Part of a small language model's weights.
Size: width 192, MLP 768 GELU, vocabulary 8192, 7.13M parameters.
Architecture: LayerNorm before each block, rotary positions, no biases in attention or MLP, untied embeddings.
Training: a variant of Muon for these matrices, 7795 steps.
MLP neurons of a small language model. Each row is named by its layer, matrix (down: output weights) and neuron, and shows model dimensions 0-95. Each number is 200 + 20 x the weight over its row's rms, rounded and kept within 0 to 999.
After each neuron's rows, "fires before" lists the tokens most often just after its 100 highest values on Wikipedia text that the model never trained on.

L6.down0,216,196,216,213,238,173,158,189,212,216,194,220,180,179,202,215,193,204,177,165,189,189,157,223,183,179,188,201,182,228,204,174,203,212,203,174,221,268,184,215,225,216,207,176,186,193,182,198,209,176,201,193,212,167,185,208,208,213,184,178,189,204,196,189,234,202,199,194,187,206,215,200,218,203,191,210,190,188,199,195,213,213,189,211,191,195,182,196,192,199,206,217,220,200,229,181
fires before: "4", "3", "0", "2", "1", "5"

L6.down657,179,184,214,206,201,193,195,207,209,174,219,189,202,199,201,199,212,201,243,241,215,183,188,204,235,224,237,196,202,218,207,149,203,186,195,162,194,177,194,206,200,230,193,178,220,208,174,170,192,199,248,170,197,180,247,193,212,154,233,217,200,192,160,190,222,164,180,183,189,224,192,174,213,200,195,205,194,214,226,208,212,180,218,209,196,196,218,191,197,179,214,199,179,192,201,170
fires before: " by", " in", " on", " to"

L6.down192,210,187,170,210,204,203,212,201,192,154,154,195,167,207,193,210,185,212,204,173,218,169,170,170,205,219,192,219,191,191,192,210,183,158,176,212,186,211,182,172,199,215,196,200,226,218,207,160,208,188,244,172,200,172,212,197,221,204,201,246,207,186,198,206,216,193,204,230,206,199,173,162,214,209,215,218,218,154,220,180,202,213,198,206,219,201,202,167,213,230,202,174,181,216,188,190
fires before: "0", "s"

L4.down117,219,173,227,206,200,216,223,182,241,195,185,231,226,199,192,183,168,196,206,175,170,211,167,154,194,216,225,170,181,225,176,233,174,219,218,190,205,187,226,227,198,206,166,225,176,211,218,208,203,193,212,183,186,212,217,231,221,205,244,211,190,190,218,158,200,221,181,179,198,155,197,150,202,212,174,206,190,230,158,189,202,232,197,237,190,204,213,202,195,208,229,167,173,199,211,169
fires before: ",", ".", " ", ".\n\n", " and"

L6.down513,214,228,213,196,203,191,198,173,226,255,175,196,213,223,213,209,179,190,218,209,219,212,232,158,230,213,207,237,228,173,185,238,184,211,184,190,221,198,199,220,251,167,233,191,226,194,187,223,209,215,210,206,207,157,213,183,189,219,206,171,218,185,209,212,173,210,193,214,205,178,224,203,173,173,159,197,207,161,178,186,172,213,190,173,193,203,186,218,233,202,208,188,202,191,212,165
fires before: "2", "1", "3"

L6.down287,232,194,201,196,192,178,193,206,216,177,236,218,162,187,169,206,192,164,209,226,237,188,216,184,216,203,215,228,168,240,195,163,186,220,217,214,185,210,204,186,191,196,192,177,203,188,214,209,196,195,198,212,193,188,200,204,223,217,199,157,203,199,190,240,180,182,195,190,193,170,189,198,181,212,192,177,239,210,223,224,186,190,184,190,205,183,215,206,221,223,200,211,216,193,193,182
fires before: "9", "1", "2", "0", "4"

L6.down267,196,192,215,227,160,245,211,214,194,220,152,200,231,194,186,200,179,196,164,212,233,226,206,204,201,206,197,213,190,191,173,173,227,224,199,179,193,209,187,196,188,213,184,187,208,207,181,179,202,229,206,209,208,210,162,196,180,233,228,228,182,190,196,181,218,201,228,248,170,196,202,193,191,201,166,215,218,192,239,218,189,202,176,235,200,200,218,224,157,188,187,166,209,195,217,213
fires before: "0", "1", "."

L4.down408,211,163,205,174,246,174,209,222,206,199,229,205,204,184,222,187,201,181,205,212,220,169,177,229,241,218,228,193,195,201,206,233,208,197,214,198,222,223,177,188,151,239,186,191,196,167,198,194,214,197,225,208,197,178,187,182,208,177,187,148,183,197,171,215,254,234,209,201,196,199,237,200,216,200,204,183,207,174,228,206,176,210,225,188,196,180,213,169,239,186,169,220,203,198,193,195
fires before: "0", ".", " |", ","

L6.down577,232,202,220,176,199,192,214,154,180,209,206,190,212,151,204,185,159,219,217,205,204,190,199,198,215,203,178,201,180,173,201,217,160,190,198,202,201,190,217,218,240,235,225,221,238,211,175,179,183,204,175,198,238,218,198,199,193,202,194,206,204,179,200,209,257,206,209,207,201,189,179,212,201,218,172,221,218,191,200,201,210,171,213,174,200,214,174,219,185,207,208,180,220,204,172,252
fires before: "1", "2", "0"

L4.down624,198,228,235,174,200,200,206,209,201,199,230,173,184,208,219,183,209,208,191,204,185,227,235,185,226,192,180,192,179,187,198,216,218,201,208,225,212,184,170,218,222,180,200,217,187,183,226,188,198,198,215,154,213,189,248,197,242,211,206,221,199,196,173,215,184,230,171,200,190,205,208,156,218,207,198,203,208,248,216,200,174,195,184,198,189,218,216,176,212,197,199,228,172,173,202,227
fires before: " ", ",", " War", " of"

L6.down701,237,233,201,172,201,172,183,195,206,187,171,210,189,192,234,203,193,184,205,183,201,197,195,200,230,181,220,149,184,175,204,220,222,187,205,196,225,224,223,188,182,166,169,216,241,213,193,193,222,237,199,235,173,202,200,198,202,204,182,209,193,206,192,240,161,209,202,179,213,193,189,205,177,191,190,212,198,206,191,202,203,208,185,180,232,209,166,169,205,216,162,205,169,168,225,205
fires before: " ", ":", "–", ".", "3"

L6.down525,204,199,197,186,205,207,180,207,188,206,231,248,164,192,180,203,208,205,159,185,145,183,210,174,207,197,207,146,183,215,226,180,174,217,189,182,198,226,182,191,203,235,242,205,196,235,213,207,203,213,205,234,186,212,203,226,211,218,201,227,187,215,166,224,222,170,218,168,223,207,215,179,225,178,183,179,174,189,199,208,172,219,190,187,165,235,186,191,203,207,189,193,212,216,206,201
fires before: "2", "0", "3", "9", "7"

L4.down560,236,203,192,165,194,199,190,169,200,181,219,231,210,189,222,168,223,193,164,209,229,236,230,195,155,186,186,213,229,175,234,154,197,205,213,220,212,209,186,208,202,245,204,230,229,189,220,200,230,198,216,195,205,185,229,179,202,205,188,260,202,206,211,178,190,236,203,210,197,203,204,183,201,161,175,191,179,189,137,213,226,169,219,222,208,224,196,153,199,220,201,251,200,206,195,218
fires before: " "

L4.down9,234,217,194,231,184,135,214,190,219,216,216,205,198,194,191,224,203,178,200,229,195,201,205,181,160,194,192,177,187,222,223,233,223,177,200,174,184,212,222,195,182,224,177,218,210,178,242,201,201,214,182,202,185,209,221,199,215,180,211,207,229,187,223,175,177,191,206,214,207,215,178,188,206,243,179,161,191,193,214,182,203,163,177,219,212,191,178,171,196,195,201,214,180,200,200,205
fires before: " ", " the", ","

L6.down635,191,204,212,179,200,192,172,209,205,197,218,207,221,219,191,207,210,194,194,212,209,202,201,229,196,211,220,196,214,205,182,221,200,202,206,187,237,247,179,233,235,212,232,221,218,199,162,215,199,235,211,225,197,195,242,185,189,199,210,220,211,202,209,219,239,190,166,196,172,186,177,213,212,173,186,192,173,193,181,193,214,207,216,233,203,183,190,218,204,209,217,191,207,157,195,204
fires before: "1", "2"

L6.down52,184,224,182,216,194,187,216,207,235,179,161,242,204,187,196,198,209,206,203,188,217,219,152,196,210,181,231,158,198,223,205,192,181,217,201,188,230,187,198,217,179,180,246,225,192,192,207,205,202,239,191,251,171,189,214,155,192,196,178,179,186,181,204,177,159,197,188,210,237,206,215,200,190,193,195,172,212,208,227,179,220,239,211,181,195,184,185,171,211,172,184,189,192,179,214,191
fires before: "3", "4", "2"

L6.down78,204,180,194,180,206,216,260,209,204,191,201,190,181,200,188,188,201,206,199,216,208,197,186,217,180,163,174,182,234,213,197,201,242,202,205,215,197,185,205,211,217,227,169,207,209,192,184,211,204,207,197,191,158,232,189,192,209,218,191,207,221,238,196,209,192,172,197,186,210,237,230,176,215,200,223,215,199,178,171,196,186,182,217,173,202,216,195,178,177,224,185,173,208,202,199,208
fires before: "5", "6", "4", "7", "8", "9"

L6.down388,219,201,170,224,207,194,218,190,186,203,187,204,187,171,220,187,225,164,216,190,194,178,187,190,176,245,189,207,191,167,201,203,198,204,172,210,172,154,176,175,200,200,200,207,217,212,212,196,202,202,198,205,227,213,208,211,226,195,206,183,209,198,212,217,206,195,197,223,215,215,189,187,205,226,224,173,183,180,187,204,160,177,209,244,236,198,172,192,196,207,177,220,199,207,191,202
fires before: "0", "ass"

L4.down717,217,215,265,211,197,193,218,218,178,183,224,187,190,189,172,212,231,176,227,172,184,211,183,190,183,194,200,218,203,203,201,169,194,200,230,190,205,231,215,249,194,215,172,169,208,160,196,246,216,194,200,188,180,208,205,193,172,185,198,216,136,207,217,170,229,212,206,179,224,177,181,201,179,189,185,163,222,185,186,218,197,160,168,197,217,195,200,214,208,211,236,231,218,188,207,187
fires before: "1", "2", "0", "\n", "ang"

L6.down402,229,201,166,172,188,220,203,213,173,190,149,199,193,227,199,199,179,161,172,204,186,199,202,198,186,217,184,196,184,228,204,213,179,200,208,212,184,152,185,184,153,199,198,195,244,193,183,208,222,178,193,180,197,192,215,206,218,221,205,148,178,246,174,196,190,168,193,180,191,202,196,187,186,212,213,186,214,171,184,204,207,205,214,235,223,225,180,186,221,208,213,207,217,202,202,204
fires before: "1", "2", "0", " |"

L4.down65,220,192,202,183,191,195,151,209,204,200,202,205,216,200,199,171,210,193,179,216,194,207,211,223,203,207,233,196,181,194,184,233,169,182,186,200,218,207,178,211,195,198,194,184,207,217,232,204,224,210,216,203,194,215,229,182,187,191,162,204,173,172,210,179,241,218,224,204,222,182,222,178,193,207,202,203,153,216,208,215,204,197,205,152,197,192,226,153,179,218,188,226,189,197,186,208
fires before: "%", "0", "4", "5", "7", "3"

L6.down419,190,199,165,206,190,210,200,191,185,209,205,206,171,196,191,196,207,209,195,189,178,188,235,186,182,179,156,190,162,194,195,196,202,170,183,178,202,188,235,171,190,206,215,180,185,213,222,178,178,192,238,188,228,221,193,230,182,198,202,199,181,183,201,205,183,191,222,169,229,229,226,211,156,206,216,234,220,215,186,180,205,207,201,188,210,216,201,191,236,174,186,242,238,176,209,236
fires before: ".", "0", ",", ";", ":", "6"

L6.down179,188,182,208,192,212,218,199,160,207,194,178,225,192,198,208,182,205,244,179,206,184,152,207,205,196,229,234,187,181,177,220,223,193,241,187,214,190,218,191,174,254,220,197,187,200,186,218,198,212,173,194,228,199,179,238,224,166,180,199,232,193,171,203,194,223,200,207,190,217,196,234,210,187,215,211,183,154,211,200,207,188,204,201,167,194,206,180,196,170,198,191,192,216,201,229,172
fires before: "9"

L6.down592,198,185,216,169,196,196,232,193,175,240,227,182,206,197,206,153,186,222,221,217,200,138,195,205,180,185,194,222,198,219,183,229,192,185,195,189,190,231,197,227,231,235,182,176,204,184,184,217,187,173,190,219,208,239,204,206,250,192,215,174,185,223,187,212,214,193,215,175,203,199,189,198,197,206,230,218,208,228,176,179,210,203,193,195,231,234,208,199,211,179,175,206,208,163,197,229
fires before: "1", "2", " was", "0"

L4.down569,210,187,218,197,215,204,206,181,171,233,217,205,196,199,176,199,208,232,177,240,191,194,189,199,174,220,230,185,194,193,170,215,203,185,182,199,205,224,179,192,194,228,184,227,189,205,180,196,175,200,198,182,176,209,162,214,225,188,204,221,198,184,190,208,189,200,214,220,185,209,199,204,183,199,181,228,231,204,197,207,212,208,192,195,198,229,223,179,204,231,239,175,182,204,194,206
fires before: "==", "1", "2", "In", "===", "The"

L6.down321,234,191,193,216,164,182,244,191,179,196,189,195,172,196,197,188,202,199,211,213,177,198,204,175,211,207,200,195,192,235,189,181,187,229,177,196,185,210,208,196,203,174,237,201,228,181,199,202,253,197,198,195,225,182,205,199,208,190,213,221,185,205,230,203,230,232,197,196,227,190,214,238,194,208,174,207,218,158,175,179,204,202,211,195,221,186,195,175,195,251,175,205,221,213,189,177
fires before: "2", "0", "1", "3"

L4.down314,215,214,196,174,163,174,203,184,182,215,219,188,193,174,184,190,197,196,193,199,204,180,204,187,159,184,203,221,208,202,211,197,197,183,213,219,182,203,208,208,221,243,204,150,236,216,188,229,230,162,187,197,239,201,196,173,229,179,239,187,188,236,209,193,268,228,218,171,203,181,215,202,197,186,206,201,242,198,232,200,193,196,200,210,175,212,224,197,206,247,195,210,210,183,193,203
fires before: "1", "2", "0"

L4.down764,244,206,202,175,176,176,191,154,184,176,193,230,215,196,212,214,192,182,226,236,215,215,139,211,165,193,213,179,199,218,192,214,220,189,209,180,184,168,202,215,178,203,189,185,212,201,196,185,184,198,186,219,218,215,209,197,231,199,191,181,203,195,173,192,190,179,182,179,177,212,271,189,207,212,179,180,226,181,221,193,211,240,233,202,189,204,240,160,210,196,197,210,221,218,196,200
fires before: "0", "1", "2", "3", "5"

L6.down742,217,205,231,211,209,180,220,184,197,219,195,155,187,218,184,179,211,207,195,220,172,229,194,205,187,189,227,200,215,204,228,219,161,222,184,203,212,186,180,210,207,213,194,189,195,215,188,230,223,191,182,202,214,211,209,187,244,196,180,215,192,182,201,208,196,176,154,186,213,150,201,192,182,237,201,219,230,197,175,221,208,199,207,190,187,217,197,191,217,220,187,198,188,206,201,225
fires before: "2", "1"

L6.down694,198,190,191,180,212,176,223,191,188,234,190,185,206,226,202,202,191,243,170,220,174,215,167,188,176,198,192,205,195,204,195,184,186,203,212,214,189,217,219,173,209,221,167,206,207,195,193,180,169,223,178,216,193,210,202,212,225,196,190,197,214,188,191,165,214,202,190,185,215,219,240,194,199,200,175,200,220,192,203,211,186,199,215,198,237,208,197,210,235,214,202,195,192,194,181,184
fires before: "3", "2", "4", "1"

L4.down643,197,193,248,182,201,200,195,188,212,199,181,200,212,222,212,194,204,214,232,231,185,237,186,159,249,212,186,210,201,209,191,194,191,209,218,202,170,202,209,197,186,192,195,197,184,223,221,199,198,188,207,219,182,238,210,183,177,199,187,182,202,199,200,173,230,191,206,212,216,185,214,207,213,220,177,211,197,187,217,197,175,169,229,164,191,236,221,194,213,194,188,209,209,206,199,210
fires before: "9", "8"

L6.down569,196,197,238,161,215,202,190,195,186,197,170,187,206,227,185,179,230,199,175,189,206,191,225,179,184,203,170,264,190,193,206,229,186,201,212,182,197,185,204,180,192,210,204,186,219,199,208,186,197,168,199,191,210,243,184,234,227,190,190,232,175,221,182,197,227,225,227,193,220,215,203,189,209,186,208,213,174,235,188,177,197,175,238,191,186,203,173,203,204,214,226,202,198,207,186,210
fires before: "6", "5", "7", "9", "8", "."

L6.down105,222,188,218,163,156,173,186,211,217,238,219,183,163,172,177,202,209,209,207,220,198,162,173,215,199,207,203,187,194,165,187,217,195,186,200,213,186,203,224,193,215,206,185,203,206,222,197,191,211,176,170,209,208,201,178,217,207,202,209,197,176,201,236,191,203,199,181,214,185,167,239,204,159,219,151,221,213,198,183,178,203,215,182,204,220,186,224,199,196,181,228,219,193,195,253,201
fires before: "2", "1"

L6.down637,213,243,189,178,190,233,154,201,202,198,201,229,204,181,217,215,216,200,177,214,159,186,213,154,195,152,215,212,185,155,182,168,200,170,216,196,195,164,197,205,201,216,198,180,225,210,204,174,204,224,206,215,177,225,199,175,221,185,171,192,214,184,217,165,179,223,193,195,202,203,184,164,183,176,180,199,209,201,198,196,228,193,207,245,176,204,182,204,228,211,244,212,207,218,208,201
fires before: " ", "0", "–", " |\n", "1", "2"

L4.down226,191,179,200,198,208,207,173,190,204,208,181,198,177,191,213,210,183,225,210,189,184,191,195,226,197,229,184,182,234,216,204,192,206,201,196,186,194,180,183,183,203,208,205,204,173,221,240,247,200,224,220,191,211,206,204,216,196,208,212,223,189,239,186,223,230,187,206,171,179,198,203,211,186,140,191,208,220,161,229,212,195,196,211,215,204,203,219,215,208,224,176,212,187,195,182,196
fires before: ",", "1", " he", ".\n\n", ".", " and"

L6.down136,172,195,194,161,196,212,194,223,195,210,188,194,194,194,204,214,179,212,230,225,213,226,189,213,173,200,165,186,206,208,160,173,191,168,158,235,210,187,223,207,168,199,220,202,218,200,211,186,211,216,186,221,190,209,197,196,181,178,193,171,173,221,199,194,166,185,191,239,187,170,183,195,231,236,235,200,176,183,200,205,210,169,189,224,229,183,171,195,191,183,189,212,198,213,192,208
fires before: "6", "5", "7", " |", "4", "1"

L6.down231,203,231,165,223,203,186,216,203,192,200,187,213,207,174,214,152,222,184,210,205,209,179,191,178,215,187,191,214,194,219,220,162,187,182,202,202,238,196,180,197,163,239,205,180,216,162,190,214,223,191,198,212,189,194,206,188,219,195,193,197,185,199,212,213,233,229,196,218,162,148,197,183,219,196,195,196,198,220,202,215,199,176,183,224,173,208,198,205,214,222,204,177,177,194,208,200
fires before: " |", " |\n", ",", " ", " ("

L4.down8,205,233,201,184,198,210,188,194,193,189,218,207,225,166,218,181,192,179,167,199,201,210,218,194,185,188,197,199,190,180,176,205,192,199,199,182,185,199,192,187,218,209,204,199,234,169,207,171,185,187,169,203,224,212,228,197,232,195,220,218,199,201,169,149,179,210,212,220,204,209,185,214,232,213,192,152,206,175,201,203,200,160,216,172,226,206,194,203,199,208,199,200,237,178,203,194
fires before: " ", " the", " his"

L6.down228,196,200,185,207,199,226,166,204,219,206,186,210,181,174,184,197,194,228,213,172,210,216,196,218,215,191,205,198,210,186,203,172,220,206,173,190,210,214,204,205,199,205,172,208,223,175,190,218,212,238,180,200,171,165,208,199,190,204,212,193,236,160,216,184,210,171,205,229,223,212,217,207,167,182,224,180,182,201,179,213,187,222,211,202,205,177,220,206,221,197,201,199,179,196,209,170
fires before: ".", "9", "s", "8", "7", "6"

L6.down597,197,198,147,213,210,230,186,205,205,168,181,214,158,213,223,227,213,166,217,179,182,203,193,207,204,202,203,225,197,190,230,226,246,220,196,223,198,200,180,202,189,220,202,207,241,167,184,195,207,186,207,178,202,192,225,183,215,173,182,191,191,197,154,206,206,180,191,228,246,218,185,205,223,219,198,199,180,176,199,235,203,219,206,230,244,218,221,163,194,200,216,221,232,220,190,161
fires before: "0", "et"

L6.down747,187,174,175,191,231,223,210,194,214,209,227,196,186,195,207,208,201,177,181,211,188,150,187,161,189,212,213,225,196,191,217,219,212,236,213,190,204,215,198,202,211,208,240,193,167,152,211,196,240,195,181,215,229,185,178,205,221,216,179,177,189,175,182,192,226,214,189,225,224,208,192,174,192,172,208,195,229,189,213,192,231,186,181,198,242,178,226,205,220,199,171,178,198,204,156,187
fires before: "3", "2", "4", "1", "5"

L6.down469,207,215,210,154,213,205,155,198,173,245,158,209,189,209,192,213,214,203,208,175,200,164,219,211,234,213,227,230,176,191,181,206,213,198,203,169,167,207,207,207,232,200,170,210,175,194,203,210,199,152,208,178,168,183,153,230,203,192,211,196,200,207,161,212,174,185,197,225,184,195,183,203,196,221,215,207,216,195,209,214,190,209,185,186,213,195,175,215,204,216,220,199,194,199,203,189
fires before: "3", "2", "4", "5", "1", "8"

L4.down171,233,178,181,232,148,195,219,194,225,196,185,191,233,197,165,216,152,229,192,213,168,204,213,211,223,223,214,165,161,231,210,229,170,191,194,229,223,191,196,226,175,148,211,199,172,184,195,208,204,224,180,211,217,191,188,187,172,224,237,199,193,224,208,215,182,214,224,163,190,204,145,201,212,214,231,197,190,214,191,206,173,197,214,214,215,190,223,205,196,196,232,151,187,206,222,197
fires before: ",", ".\n\n", " and", "."

L4.down236,218,181,188,202,200,213,182,182,207,186,258,204,183,161,235,182,213,207,191,221,208,176,217,210,212,230,225,176,194,190,200,221,165,203,213,204,247,208,197,178,207,213,208,179,191,203,213,223,181,182,200,174,185,198,206,184,184,194,194,172,200,186,181,196,220,226,251,223,146,189,213,204,192,207,252,198,208,175,210,179,168,174,229,186,197,216,207,175,219,177,198,233,205,186,209,175
fires before: "0", "9", "8", " |", "1", "."

L6.down688,202,166,191,206,220,185,182,164,210,169,192,201,220,185,232,228,194,183,191,229,172,217,177,212,220,241,189,198,216,181,205,196,197,191,185,210,210,180,205,186,167,215,249,223,190,199,211,221,197,198,212,174,164,184,224,213,185,216,226,222,181,213,176,222,183,209,182,224,200,208,193,204,208,211,227,178,146,178,193,178,216,197,238,206,214,177,175,179,194,211,182,196,179,211,206,174
fires before: "5", "4", "6", "3", "8"

L6.down408,248,176,161,194,173,204,191,185,242,203,210,190,216,208,202,210,203,209,194,165,219,203,191,195,203,205,177,195,200,182,191,189,225,212,155,203,223,163,173,227,199,218,179,208,244,220,192,170,200,207,189,169,180,202,203,173,206,204,173,215,234,201,186,173,212,191,222,179,184,219,190,193,207,162,146,193,220,201,201,184,183,197,164,176,181,186,192,203,196,220,205,169,246,209,182,209
fires before: "0", "9", "1", "2", "8", "5"

L4.down179,210,203,163,210,217,191,209,185,207,208,212,190,185,222,198,199,268,202,174,198,204,208,212,236,205,206,183,198,217,179,199,203,199,165,165,201,205,184,181,200,195,180,198,193,214,226,171,219,201,197,194,195,207,200,206,170,194,180,224,179,156,210,180,219,201,204,192,234,219,241,157,196,228,185,205,188,189,174,229,193,236,212,208,202,222,197,181,167,201,211,197,180,207,199,226,219
fires before: " ", " .", ".", " Ott"

L4.down537,213,200,197,179,168,186,210,240,161,164,184,198,202,192,185,176,209,234,187,187,192,175,209,171,193,209,216,192,177,173,172,186,175,164,197,186,219,194,223,206,204,192,216,209,184,193,221,192,218,198,192,254,203,207,184,197,177,195,173,207,208,175,231,180,196,223,224,224,224,203,225,136,210,181,226,219,214,202,202,199,199,205,197,216,167,182,201,205,207,210,226,175,208,224,201,216
fires before: " |", "–", ",", ":", "\n\n", "\n"

L4.down338,204,160,210,172,172,168,190,189,182,193,182,226,186,221,199,192,191,200,250,217,192,230,191,199,231,203,208,180,187,216,195,203,192,158,206,169,208,172,192,227,212,190,238,193,189,195,189,206,182,203,184,206,162,218,214,197,210,179,216,168,182,195,200,164,182,215,198,160,208,237,239,208,196,206,213,201,207,173,199,189,180,220,201,195,177,208,192,193,236,204,217,220,217,188,186,180
fires before: "0", "2", "5", "3", "9", "1"

L6.down588,205,193,187,209,221,195,189,208,197,204,207,200,151,202,198,195,192,206,183,157,193,217,185,195,200,207,242,210,194,204,200,201,222,232,205,200,226,169,208,155,191,208,209,247,217,187,165,188,195,222,197,208,228,216,225,181,223,204,193,213,203,204,204,189,173,200,160,183,211,193,203,239,190,214,223,198,212,162,194,187,221,187,205,184,245,187,183,205,178,193,176,241,223,220,222,200
fires before: "9", "0"

L4.down706,231,222,179,186,206,264,192,242,188,216,185,183,223,194,219,171,209,159,171,195,218,203,186,185,177,208,198,186,189,207,184,185,181,231,243,198,220,234,215,199,204,208,175,138,215,237,228,210,185,218,195,229,214,166,221,182,182,186,215,173,187,188,196,203,206,204,189,200,196,203,204,178,231,197,214,217,209,191,173,189,180,205,198,195,197,160,190,191,186,241,210,194,180,194,185,219
fires before: " |", "0", ".", "5", "2", "3"

L6.down436,209,216,221,196,197,216,167,207,193,189,197,223,167,201,209,184,185,190,178,197,204,199,187,210,198,197,218,251,169,215,192,191,199,221,189,191,188,201,186,176,212,208,192,171,195,136,226,201,194,197,181,204,196,193,213,225,170,177,230,196,188,215,187,171,215,202,182,212,197,208,150,215,198,217,204,184,198,221,164,208,224,185,213,226,216,204,207,184,191,233,214,211,184,207,211,213
fires before: " |", " |\n", ",", "2", " (", "\n"

L6.down371,198,175,175,210,235,190,218,190,193,198,177,164,208,194,199,209,178,188,191,201,215,175,164,230,203,171,208,155,181,225,232,221,210,220,189,200,225,202,208,203,168,206,216,224,198,210,242,174,212,190,160,216,199,202,212,216,216,203,183,198,196,201,213,166,183,209,168,208,206,198,203,187,183,204,183,204,194,193,184,184,210,194,203,238,209,190,159,156,181,181,204,213,209,188,194,220
fires before: "4", "5", "3", "6"

L6.down546,193,168,227,195,182,170,221,205,201,202,196,225,190,202,218,203,179,171,186,210,197,204,219,205,169,174,220,181,180,193,192,246,209,158,206,192,176,193,198,179,236,207,197,198,208,219,230,198,205,195,211,185,210,204,198,219,194,199,156,185,189,206,211,206,206,205,222,234,191,178,207,219,198,222,184,208,159,223,200,210,200,194,199,175,194,229,193,181,190,158,216,254,247,216,203,196
fires before: "7", "0", "5", "1", "4", "8"

L6.down292,172,195,219,203,164,230,239,224,231,203,179,176,207,171,181,213,198,221,190,188,202,193,197,193,209,221,199,194,214,175,190,177,199,194,197,216,223,167,220,216,207,171,196,201,196,220,228,209,192,182,200,231,229,184,205,201,213,190,205,229,192,168,172,218,218,181,226,202,213,198,242,165,204,200,192,189,190,198,199,210,194,219,199,233,222,197,163,202,196,197,237,202,204,204,208,221
fires before: " |", ":", "–", "\n", ")\n", "2"

L4.down694,194,196,204,203,215,218,197,211,192,177,212,167,200,204,161,209,201,212,244,199,225,198,178,208,208,213,211,195,170,195,195,238,189,186,194,179,187,211,201,231,219,217,190,199,181,203,224,161,239,208,193,189,181,218,210,228,205,194,185,208,212,191,210,219,196,205,165,195,212,171,192,179,183,159,206,217,192,228,175,189,176,209,226,228,193,181,207,209,200,219,222,198,177,238,207,183
fires before: " ", ",", " to", "ing", "ion", "ic"

L6.down636,203,181,226,179,220,187,217,201,197,216,177,168,192,193,206,220,197,227,204,207,200,205,191,212,182,187,178,217,192,222,176,203,182,177,198,180,182,225,186,177,223,173,158,166,207,169,192,200,168,188,199,201,192,237,181,188,208,167,180,213,208,190,193,201,233,186,203,202,181,241,184,159,220,210,208,226,250,199,211,235,199,203,178,221,216,201,237,222,196,217,172,218,193,172,183,208
fires before: "0", "9", "4", "6", "8", "7"

L4.down468,196,213,207,223,192,198,221,182,167,166,197,200,178,248,229,215,196,161,214,232,222,232,205,179,190,225,157,240,168,180,179,210,186,177,203,200,202,171,241,168,166,182,188,196,176,164,199,180,208,209,197,222,187,183,208,214,184,199,220,197,198,263,205,163,211,180,210,172,185,194,223,218,222,211,203,195,193,193,207,158,215,210,197,164,214,201,216,190,181,227,195,185,214,208,194,194
fires before: "9", "8", "0", "5", "1"

L6.down389,229,170,225,234,213,211,174,199,215,213,174,217,196,228,180,208,175,190,192,206,237,186,229,190,177,202,219,244,208,213,182,224,194,191,194,202,190,233,200,205,187,172,171,204,164,187,177,200,225,160,203,213,209,195,194,205,198,232,193,159,228,230,200,163,203,165,204,207,185,208,196,206,211,201,184,222,217,197,213,187,180,205,219,194,197,225,227,210,202,177,220,214,209,219,223,186
fires before: "3", "2", "4", " |", "5", "0"